MLP neurons of a small language model. Each row is named by its layer, matrix (gate and up: input weights; down: output weights) and neuron, and shows model dimensions 48-111. Each number is 50 + 12 x the weight over its row's rms, rounded and kept within 0 to 99. A neuron's up and down rows have the sign that makes its largest values positive.
A block is one neuron, or neurons of one layer that tend to fire together. Before each block is what it responds to, as a language model described it from the Wikipedia text at the highest values.

Responds to: Mid-word name syllables. Short subword pieces inside or ending proper names, mostly Spanish- or Romance-sounding people and places, such as Orte-ga, Bote-s-cu, Madon-na, San Marco-s; also occasional mid-word pieces of other words (Penteco-s-talism, Profe-s-sion).
L5.gate39:41 49 62 38 49 63 60 44 43 69 24 45 44 46 40 49 46 75 28 56 64 71 28 41 61 47 63 45 67 59 54 39 55 56 43 64 47 40 65 62 49 84 49 46 39 41 46 45 58 59 57 41 35 40 44 76 41 57 78 44 53 44 62 37
L5.up39:45 43 64 55 61 53 65 39 38 48 53 60 75 50 54 37 54 47 42 52 57 52 61 31 40 44 41 59 68 56 50 50 24 62 54 56 41 54 49 20 41 53 49 63 49 38 58 52 57 41 30 64 50 54 69 44 58 69 49 68 49 82 62 31
L5.down39:51 37 33 52 33 47 55 64 60 32 61 44 33 50 47 42 62 61 57 47 56 34 72 36 51 39 35 61 52 58 51 58 58 49 49 45 30 53 41 45 53 44 37 48 55 64 51 52 40 68 59 42 55 41 38 36 70 34 46 60 53 53 46 70
L5.gate481:43 49 50 38 65 47 44 60 55 50 64 34 41 44 42 71 49 36 32 41 57 43 54 37 58 64 40 34 41 66 53 33 44 37 65 64 44 52 56 47 64 54 40 41 67 51 54 59 61 65 38 32 49 80 65 62 37 59 54 40 40 55 49 40
L5.up481:54 49 38 54 41 67 55 32 60 25 64 44 56 57 34 49 47 58 33 45 58 52 46 62 49 78 51 44 43 36 33 45 27 47 56 69 66 44 38 35 53 44 49 51 56 50 64 46 37 52 49 34 61 33 84 72 42 56 46 29 67 46 63 62
L5.down481:45 38 48 47 33 39 37 56 68 50 47 51 53 57 50 27 57 55 57 62 25 38 67 35 50 34 68 50 36 55 50 49 38 52 63 60 31 43 43 46 30 45 31 62 50 59 60 54 71 45 48 49 33 44 41 65 47 50 44 52 51 56 62 55
L5.gate622:73 58 54 52 53 67 58 47 52 43 45 64 48 61 44 68 50 54 57 54 63 31 41 44 27 64 50 48 61 63 38 54 31 46 49 65 67 45 37 40 61 57 69 51 61 59 74 58 54 69 37 38 68 52 55 72 61 56 59 42 51 51 44 83
L5.up622:47 45 41 45 48 43 52 42 65 39 34 58 59 68 61 50 31 69 54 66 33 79 45 48 40 62 88 49 57 52 41 60 42 52 53 29 66 41 48 32 64 35 62 67 53 32 51 56 50 69 34 66 60 55 59 38 35 38 76 64 54 57 66 42
L5.down622:67 35 35 59 52 69 56 52 47 42 36 52 47 52 54 30 48 38 52 58 32 41 78 34 45 31 39 58 53 50 46 63 30 46 62 53 58 16 56 43 43 46 52 61 47 39 34 43 26 33 78 48 48 63 51 57 47 49 57 33 48 50 42 66
L5.gate643:40 27 59 41 64 56 76 46 59 46 72 57 73 47 60 72 48 63 54 52 66 38 54 51 54 36 60 45 71 60 52 52 33 60 31 57 56 49 46 47 43 54 63 45 49 33 59 54 40 51 52 35 45 34 45 43 57 46 62 64 59 55 44 43
L5.up643:58 51 46 29 63 36 24 49 37 55 53 40 49 58 49 61 56 46 51 37 48 42 54 54 53 49 60 37 60 65 26 52 61 40 66 35 66 24 33 26 57 55 62 49 52 51 44 59 70 45 76 55 68 42 64 36 51 47 61 50 73 55 49 35
L5.down643:23 40 51 66 45 43 59 65 56 45 38 38 47 39 48 31 46 58 70 63 51 66 62 37 37 46 56 46 36 58 45 64 61 30 54 62 48 54 55 46 62 39 36 64 22 37 58 45 35 54 43 41 72 53 54 60 60 39 61 39 50 30 54 50

Responds to: Main verb after subject. Verbs or verb-ending pieces right after a sentence's subject, strongest for evaluative reporting verbs (described, named, ranked), also proclaim-ed, audition-ed, and chart-list colons.
L5.gate23:52 47 53 52 36 35 57 24 56 39 63 78 54 46 72 42 30 37 36 52 37 51 69 60 41 50 29 60 76 34 38 41 59 66 68 43 42 34 51 50 35 44 52 43 60 68 53 32 49 77 52 43 48 53 58 47 56 55 55 27 71 73 49 41
L5.up23:52 44 61 67 37 40 57 38 41 45 61 40 63 75 64 65 53 49 33 47 56 57 53 49 61 45 52 51 35 44 43 61 29 25 75 34 53 38 38 45 45 64 52 53 70 45 36 63 67 57 27 36 73 46 42 45 48 41 50 61 62 46 29 36
L5.down23:55 51 43 58 39 76 69 58 52 43 57 47 43 50 58 57 35 57 60 32 52 71 56 48 67 44 71 53 53 57 29 54 44 40 45 71 38 70 31 61 44 53 62 59 52 40 49 55 41 50 68 43 37 54 55 34 50 57 60 62 35 31 67 54
L5.gate163:59 36 54 42 50 48 55 58 37 34 57 43 57 52 62 27 40 51 64 67 53 64 58 58 41 57 64 32 49 38 36 49 51 49 58 52 56 39 41 53 50 46 66 48 78 66 43 51 47 54 54 47 55 74 45 57 47 57 59 44 43 28 61 52
L5.up163:56 52 55 35 48 26 33 50 40 70 66 37 70 39 73 56 37 46 29 36 38 32 52 37 40 54 32 46 31 63 45 67 40 39 73 52 54 78 39 79 46 34 48 53 56 56 64 63 56 53 69 57 52 48 56 31 45 53 58 31 47 31 51 41
L5.down163:51 48 53 68 37 44 37 56 48 34 64 42 47 51 64 58 25 53 39 27 46 58 69 50 56 52 64 45 60 51 72 46 60 59 63 53 49 55 19 59 52 42 41 75 38 56 45 48 63 41 38 37 47 25 46 62 64 49 36 48 57 54 33 27
L5.gate683:73 31 67 28 26 26 42 08 44 33 40 58 76 70 44 33 39 44 57 53 89 48 45 46 59 52 58 53 36 44 49 43 59 61 47 33 36 37 40 56 37 32 59 39 64 73 50 48 55 50 43 64 55 54 70 36 23 36 38 50 61 45 35 48
L5.up683:55 33 36 70 51 54 49 45 54 51 63 50 54 45 61 54 60 36 55 23 56 52 67 31 33 55 56 56 51 45 63 49 28 43 42 31 67 60 67 68 40 24 50 66 33 42 57 80 64 58 56 63 42 57 60 37 56 51 60 49 48 38 31 11
L5.down683:69 53 63 35 33 63 58 60 58 47 34 57 48 79 47 48 27 44 31 51 53 52 70 59 58 51 62 47 63 45 61 45 58 62 50 68 22 55 39 43 53 82 40 53 69 67 53 36 47 34 31 56 47 49 60 67 41 61 47 55 50 31 34 65
L5.gate696:55 52 52 46 42 58 41 42 33 46 43 40 64 71 43 43 40 69 46 73 49 51 64 60 56 64 50 54 58 37 57 49 62 59 40 65 70 28 56 62 40 65 68 56 58 54 39 44 43 49 36 50 57 47 47 33 45 40 63 37 53 78 63 59
L5.up696:57 44 58 53 49 72 58 33 27 34 30 69 54 73 47 48 52 79 40 67 26 76 62 47 48 29 41 67 54 52 59 51 22 61 46 62 65 46 68 67 51 59 46 40 41 46 73 56 46 43 65 57 49 43 53 36 58 54 56 80 44 74 40 35
L5.down696:45 48 44 62 37 60 52 52 52 31 32 57 35 72 31 43 48 51 60 67 46 63 85 54 31 17 33 61 37 58 65 29 43 55 51 41 33 65 65 57 73 25 44 24 32 69 50 79 46 64 47 36 72 43 66 41 58 36 50 49 59 61 51 75

Responds to: Coordinate minute marks and final digits. Fires most on the minute mark after the longitude minutes in coordinates (120°29′, 5°41′); weaker on a number's last digit (1990, 2010) and a heading's closing =.
L2.gate80:67 57 50 41 66 47 56 54 59 28 52 36 59 54 52 47 39 61 43 40 47 46 33 49 52 58 55 66 35 34 66 64 53 36 39 72 43 34 33 65 59 48 41 57 58 41 48 48 30 69 35 38 38 41 66 79 44 46 40 42 59 54 37 51
L2.up80:62 77 58 33 54 70 68 50 54 65 16 69 67 77 68 40 41 59 46 41 48 74 49 48 58 49 67 74 42 54 47 60 48 51 70 39 47 65 48 44 55 46 35 59 49 65 53 39 60 42 57 50 40 51 57 53 44 64 31 38 27 42 32 39
L2.down80:43 28 65 54 44 43 36 49 42 49 33 32 42 51 67 43 48 50 54 56 72 50 62 53 42 59 32 67 53 34 45 41 47 52 43 76 52 35 56 56 56 51 38 43 41 35 43 54 29 62 45 37 55 58 52 67 52 60 56 56 67 44 12 38
L2.gate348:47 65 64 37 61 46 39 41 54 81 56 44 74 69 64 60 50 62 51 55 54 38 25 42 38 46 82 70 72 48 42 54 38 50 66 41 77 32 36 66 66 33 49 64 56 59 51 34 46 44 46 53 51 47 64 74 43 57 35 57 48 55 54 36
L2.up348:27 49 46 67 40 50 49 37 74 46 38 70 45 39 65 63 60 59 66 43 59 65 35 55 67 42 57 54 63 48 53 51 44 38 36 25 34 45 56 54 57 59 74 34 39 48 29 33 50 42 53 55 44 45 43 35 31 42 43 38 67 47 37 49
L2.down348:69 75 42 36 39 69 67 55 50 45 62 33 43 52 38 60 39 44 46 41 57 16 59 39 55 56 50 60 41 44 56 71 54 55 37 63 33 42 62 51 64 50 45 71 49 61 59 58 44 61 42 33 59 45 63 59 67 52 71 43 60 70 73 28
L2.gate567:47 25 37 26 38 48 59 60 56 28 51 66 39 48 66 37 57 70 67 35 58 53 32 44 37 53 39 47 54 36 32 41 50 38 42 68 43 60 34 44 37 38 62 65 58 62 43 71 55 67 58 44 38 56 29 49 63 64 71 52 51 50 49 45
L2.up567:39 34 40 44 31 58 49 47 39 47 37 48 54 28 35 32 58 55 40 69 39 40 49 39 45 48 33 52 52 35 55 51 50 37 40 57 22 37 45 46 50 18 35 37 47 42 41 24 57 60 37 33 60 56 39 52 65 43 34 55 68 54 44 45
L2.down567:56 52 42 48 25 51 55 40 43 38 47 62 67 50 26 15 40 67 48 46 41 31 71 37 44 29 57 65 37 54 48 18 45 32 53 50 40 38 50 50 62 44 35 56 54 50 37 56 39 49 50 41 49 36 43 53 54 67 51 48 43 70 44 40
L2.gate570:61 71 44 52 63 43 47 62 51 67 52 42 62 63 40 50 51 37 59 48 64 48 39 63 64 47 44 50 39 35 36 45 47 32 60 48 62 59 71 53 32 37 53 57 55 52 37 58 27 63 41 46 58 65 50 43 55 54 48 43 44 63 53 70
L2.up570:60 45 33 57 46 42 39 43 61 51 33 66 47 52 61 43 62 41 51 47 52 70 60 53 62 48 47 56 62 50 38 55 49 24 50 50 57 47 49 52 46 43 50 45 36 38 55 29 33 53 51 65 57 69 69 29 63 43 64 37 53 45 70 63
L2.down570:40 59 45 71 37 53 52 44 49 48 58 55 62 56 82 37 43 48 52 26 58 43 64 65 44 43 46 75 50 56 46 49 35 43 45 52 54 42 57 47 54 70 19 38 65 20 63 63 67 35 59 45 45 55 55 45 49 36 51 59 37 43 53 45

Responds to: Verb after its subject. Main verbs or their word pieces right after a subject noun or pronoun, e.g. turn-s, refus-es, back-ed; also digits inside dates.
L4.gate485:56 57 52 42 32 55 31 35 28 36 39 60 62 50 66 22 28 34 47 55 45 43 60 65 44 39 37 32 40 40 61 42 50 54 56 51 36 32 55 56 53 49 67 52 69 71 47 47 49 53 46 39 55 51 37 53 50 72 44 70 36 40 36 57
L4.up485:65 33 63 53 58 55 68 48 49 63 54 41 25 58 48 43 46 54 54 66 49 45 59 35 41 53 40 46 32 34 39 64 69 55 43 33 36 73 56 65 37 42 39 42 65 63 61 68 41 42 54 44 62 55 58 41 47 46 53 43 73 44 22 45
L4.down485:56 42 36 45 39 54 26 54 46 43 34 46 58 76 60 30 27 47 82 61 35 46 50 76 51 50 50 59 59 52 63 52 59 59 66 40 39 38 41 51 67 71 53 49 59 57 50 31 64 40 43 51 56 80 64 29 56 47 35 49 59 44 53 57

Responds to: Scores and table separators. Pipe separators after rank numbers in sports and election tables, score digits, and the prepositions after match results, as in 1 |, 2–0 win over, defeat against.
L5.gate116:54 39 40 49 45 61 57 37 65 43 39 38 64 45 63 39 40 64 49 55 49 41 37 43 62 44 41 52 48 37 29 50 25 43 55 34 30 59 29 63 54 51 54 74 83 44 56 45 52 47 67 63 54 39 39 39 33 61 46 49 57 48 71 48
L5.up116:47 55 39 70 44 49 31 56 62 48 60 58 55 23 44 28 50 47 53 56 64 56 57 51 67 26 47 37 29 27 65 64 66 36 64 37 33 57 55 22 52 55 48 41 70 56 52 73 52 52 57 37 37 46 64 18 41 63 37 66 35 41 74 48
L5.down116:27 74 58 62 49 64 45 44 42 35 56 42 64 70 55 69 42 28 81 56 58 35 41 54 43 58 63 33 55 52 52 63 58 75 53 78 43 42 37 40 50 47 44 61 43 50 73 55 70 55 48 44 49 54 39 48 57 42 45 59 48 29 38 31
L5.gate323:47 39 66 51 69 69 37 56 63 36 49 56 64 50 64 72 28 70 62 39 57 49 34 28 78 52 61 49 51 32 63 50 15 55 45 68 48 43 73 59 52 32 68 18 59 56 42 46 38 56 52 45 47 37 54 52 47 43 52 31 37 67 61 47
L5.up323:52 45 35 59 44 58 68 52 34 64 37 36 82 53 24 34 60 52 46 59 56 57 56 36 42 52 62 44 60 45 57 67 39 68 49 37 63 55 56 40 55 66 40 43 29 44 67 58 49 58 55 55 46 73 43 28 67 47 62 70 38 53 67 41
L5.down323:26 74 55 55 62 47 37 42 77 63 37 35 35 59 44 64 45 51 70 60 48 55 33 31 53 85 60 43 56 64 46 46 67 32 53 69 33 16 42 37 57 60 40 44 38 65 41 48 53 55 58 47 38 53 59 40 41 40 66 43 68 40 62 48
L5.gate344:44 46 67 62 73 46 67 36 34 32 51 51 41 40 58 38 61 55 46 58 67 58 41 28 37 56 31 47 39 41 53 64 48 41 42 73 28 12 46 53 34 60 51 35 54 67 48 55 50 57 55 37 43 48 37 48 31 64 56 56 60 50 66 65
L5.up344:53 58 41 57 62 36 71 60 61 70 40 56 52 47 37 29 36 32 52 42 54 35 52 38 59 60 62 54 41 43 51 47 38 62 44 28 30 64 42 40 35 61 39 45 56 43 48 48 45 48 41 61 29 36 45 42 45 60 38 57 55 39 49 62
L5.down344:14 37 75 44 65 44 53 54 41 41 43 37 57 45 37 58 42 54 54 52 67 45 16 49 48 53 63 54 59 52 38 38 47 36 91 50 50 47 64 46 61 48 63 34 57 51 45 53 49 68 36 38 59 42 43 36 46 62 58 34 44 47 54 23
L5.gate760:50 23 56 49 49 58 44 29 44 48 39 52 32 64 64 70 74 65 55 56 46 40 36 51 53 67 74 49 55 49 54 69 38 53 48 55 62 50 45 47 46 45 58 46 54 60 38 20 67 33 43 44 37 59 64 62 41 48 34 37 78 55 50 65
L5.up760:26 50 54 67 60 44 46 49 52 47 45 66 49 56 56 49 55 47 39 59 62 51 48 50 63 64 72 40 39 50 59 60 42 59 52 59 36 52 27 41 79 34 48 34 56 54 34 58 89 43 27 58 55 47 41 42 48 36 35 41 56 50 34 61
L5.down760:40 62 23 62 51 34 58 63 53 56 51 30 64 38 36 58 56 56 63 37 58 41 53 53 65 63 56 51 42 52 53 53 38 65 44 46 64 48 52 42 60 37 35 42 42 46 51 58 44 41 32 54 63 46 34 48 60 13 56 53 49 41 63 36

Responds to: Score and number cell ends. The cell separator | just after a number in Wikipedia tables (ranks, scores, vote shares), and the second digit of match scores like 1–0 or 3-0.
L4.gate593:46 63 52 41 49 42 55 40 54 52 48 48 43 38 50 59 28 58 57 48 52 38 49 52 51 56 71 45 47 46 41 56 41 71 37 40 38 45 32 63 58 68 70 42 61 80 52 32 58 34 30 61 43 45 31 55 35 57 63 55 63 54 50 71
L4.up593:27 60 63 73 53 57 32 80 47 51 63 33 62 49 40 48 72 50 39 61 48 48 37 40 64 51 43 39 48 47 53 38 76 37 77 59 41 43 66 47 43 46 51 39 38 43 65 37 43 58 65 32 46 39 46 66 41 63 50 55 40 49 62 52
L4.down593:41 41 60 33 53 58 63 24 55 56 46 56 68 30 53 32 41 72 46 79 45 60 50 66 66 58 44 59 30 63 48 53 66 47 43 31 60 39 52 51 63 59 35 22 36 49 40 53 56 50 50 42 44 66 68 24 50 71 80 46 52 56 60 61

Responds to: Transitive verb stems. Common action verbs, often as bare stems before an inflection or after to, like retain, join, replace, defend, moved, signed.
L2.gate476:66 47 37 28 46 58 49 43 36 46 63 54 55 48 55 39 70 68 48 60 52 63 43 61 50 53 39 64 68 35 41 58 59 56 56 68 46 41 55 68 34 44 41 42 50 57 54 58 55 57 32 27 44 56 41 56 65 69 52 32 59 58 40 76
L2.up476:45 65 55 47 32 26 41 35 62 27 55 58 51 33 59 33 41 44 36 44 45 61 31 66 77 67 66 55 55 38 49 48 64 30 56 47 37 65 52 70 72 74 52 43 63 50 50 42 55 43 51 52 58 54 49 52 54 41 46 56 42 39 58 42
L2.down476:52 56 48 53 51 55 58 37 41 31 49 42 33 56 62 49 71 54 38 59 39 35 75 60 50 41 76 55 64 48 59 45 74 54 63 59 47 47 58 52 58 67 51 47 51 41 61 68 55 56 20 39 47 66 51 42 45 41 63 51 33 67 39 54
L2.gate692:38 34 47 30 65 55 43 22 55 34 39 42 37 85 47 46 36 53 59 38 54 61 47 47 45 66 40 50 56 58 39 55 61 66 62 70 44 52 55 49 48 38 37 60 50 54 54 54 25 50 56 53 49 41 66 32 61 54 54 40 59 57 45 49
L2.up692:66 19 50 27 41 34 55 64 41 51 56 60 63 45 63 27 72 61 67 36 66 54 38 63 41 37 49 58 56 60 62 55 36 49 59 44 27 35 62 67 43 19 58 52 62 56 44 54 37 58 50 60 40 57 67 40 42 47 62 31 52 39 48 56
L2.down692:49 63 56 28 74 51 39 62 61 42 44 59 46 57 57 36 52 58 44 61 50 75 92 33 49 71 48 59 32 54 49 64 54 67 49 48 48 75 45 59 58 49 37 49 43 56 36 57 54 58 48 50 44 65 51 68 36 55 58 64 64 53 33 65
L2.gate705:58 64 65 51 34 42 30 75 51 66 65 61 40 52 64 45 63 67 44 47 58 45 54 65 56 48 52 56 59 42 54 55 60 65 64 59 60 34 25 78 67 66 48 52 64 61 62 49 57 65 52 59 49 44 45 51 45 73 55 35 32 51 52 69
L2.up705:76 27 45 63 48 49 43 34 42 28 32 53 56 36 33 46 59 61 52 51 51 32 50 36 54 34 36 59 59 31 32 59 53 27 48 43 60 51 76 49 41 57 36 45 52 61 60 76 45 59 43 61 55 31 30 26 62 58 52 39 41 49 28 74
L2.down705:54 44 31 49 66 48 45 49 38 47 68 44 53 44 50 68 52 54 49 54 61 50 70 52 72 58 44 48 51 68 41 31 63 61 61 35 43 32 45 59 60 37 42 41 57 44 46 45 48 40 40 41 64 60 64 61 39 67 49 54 50 56 58 56
L2.gate729:58 47 29 58 54 69 23 45 55 62 37 44 50 50 49 34 38 45 47 56 36 39 63 55 64 56 41 58 36 64 56 54 48 51 59 69 43 26 58 62 37 58 47 45 74 56 41 51 43 21 61 49 42 57 35 53 49 46 43 39 40 63 52 56
L2.up729:61 45 35 31 68 59 41 52 53 65 44 44 62 35 65 41 58 39 66 45 62 57 43 34 51 58 53 47 77 65 56 64 61 75 66 34 59 55 48 40 36 65 47 56 51 47 40 43 62 51 63 55 47 50 66 29 43 50 54 52 33 56 60 39
L2.down729:61 50 38 69 55 56 42 41 48 58 36 59 47 50 60 44 69 51 52 47 48 47 87 49 66 49 49 57 41 58 60 31 26 38 63 38 49 53 54 67 65 49 57 32 56 88 42 53 45 58 38 48 38 54 37 54 34 63 32 45 23 56 42 75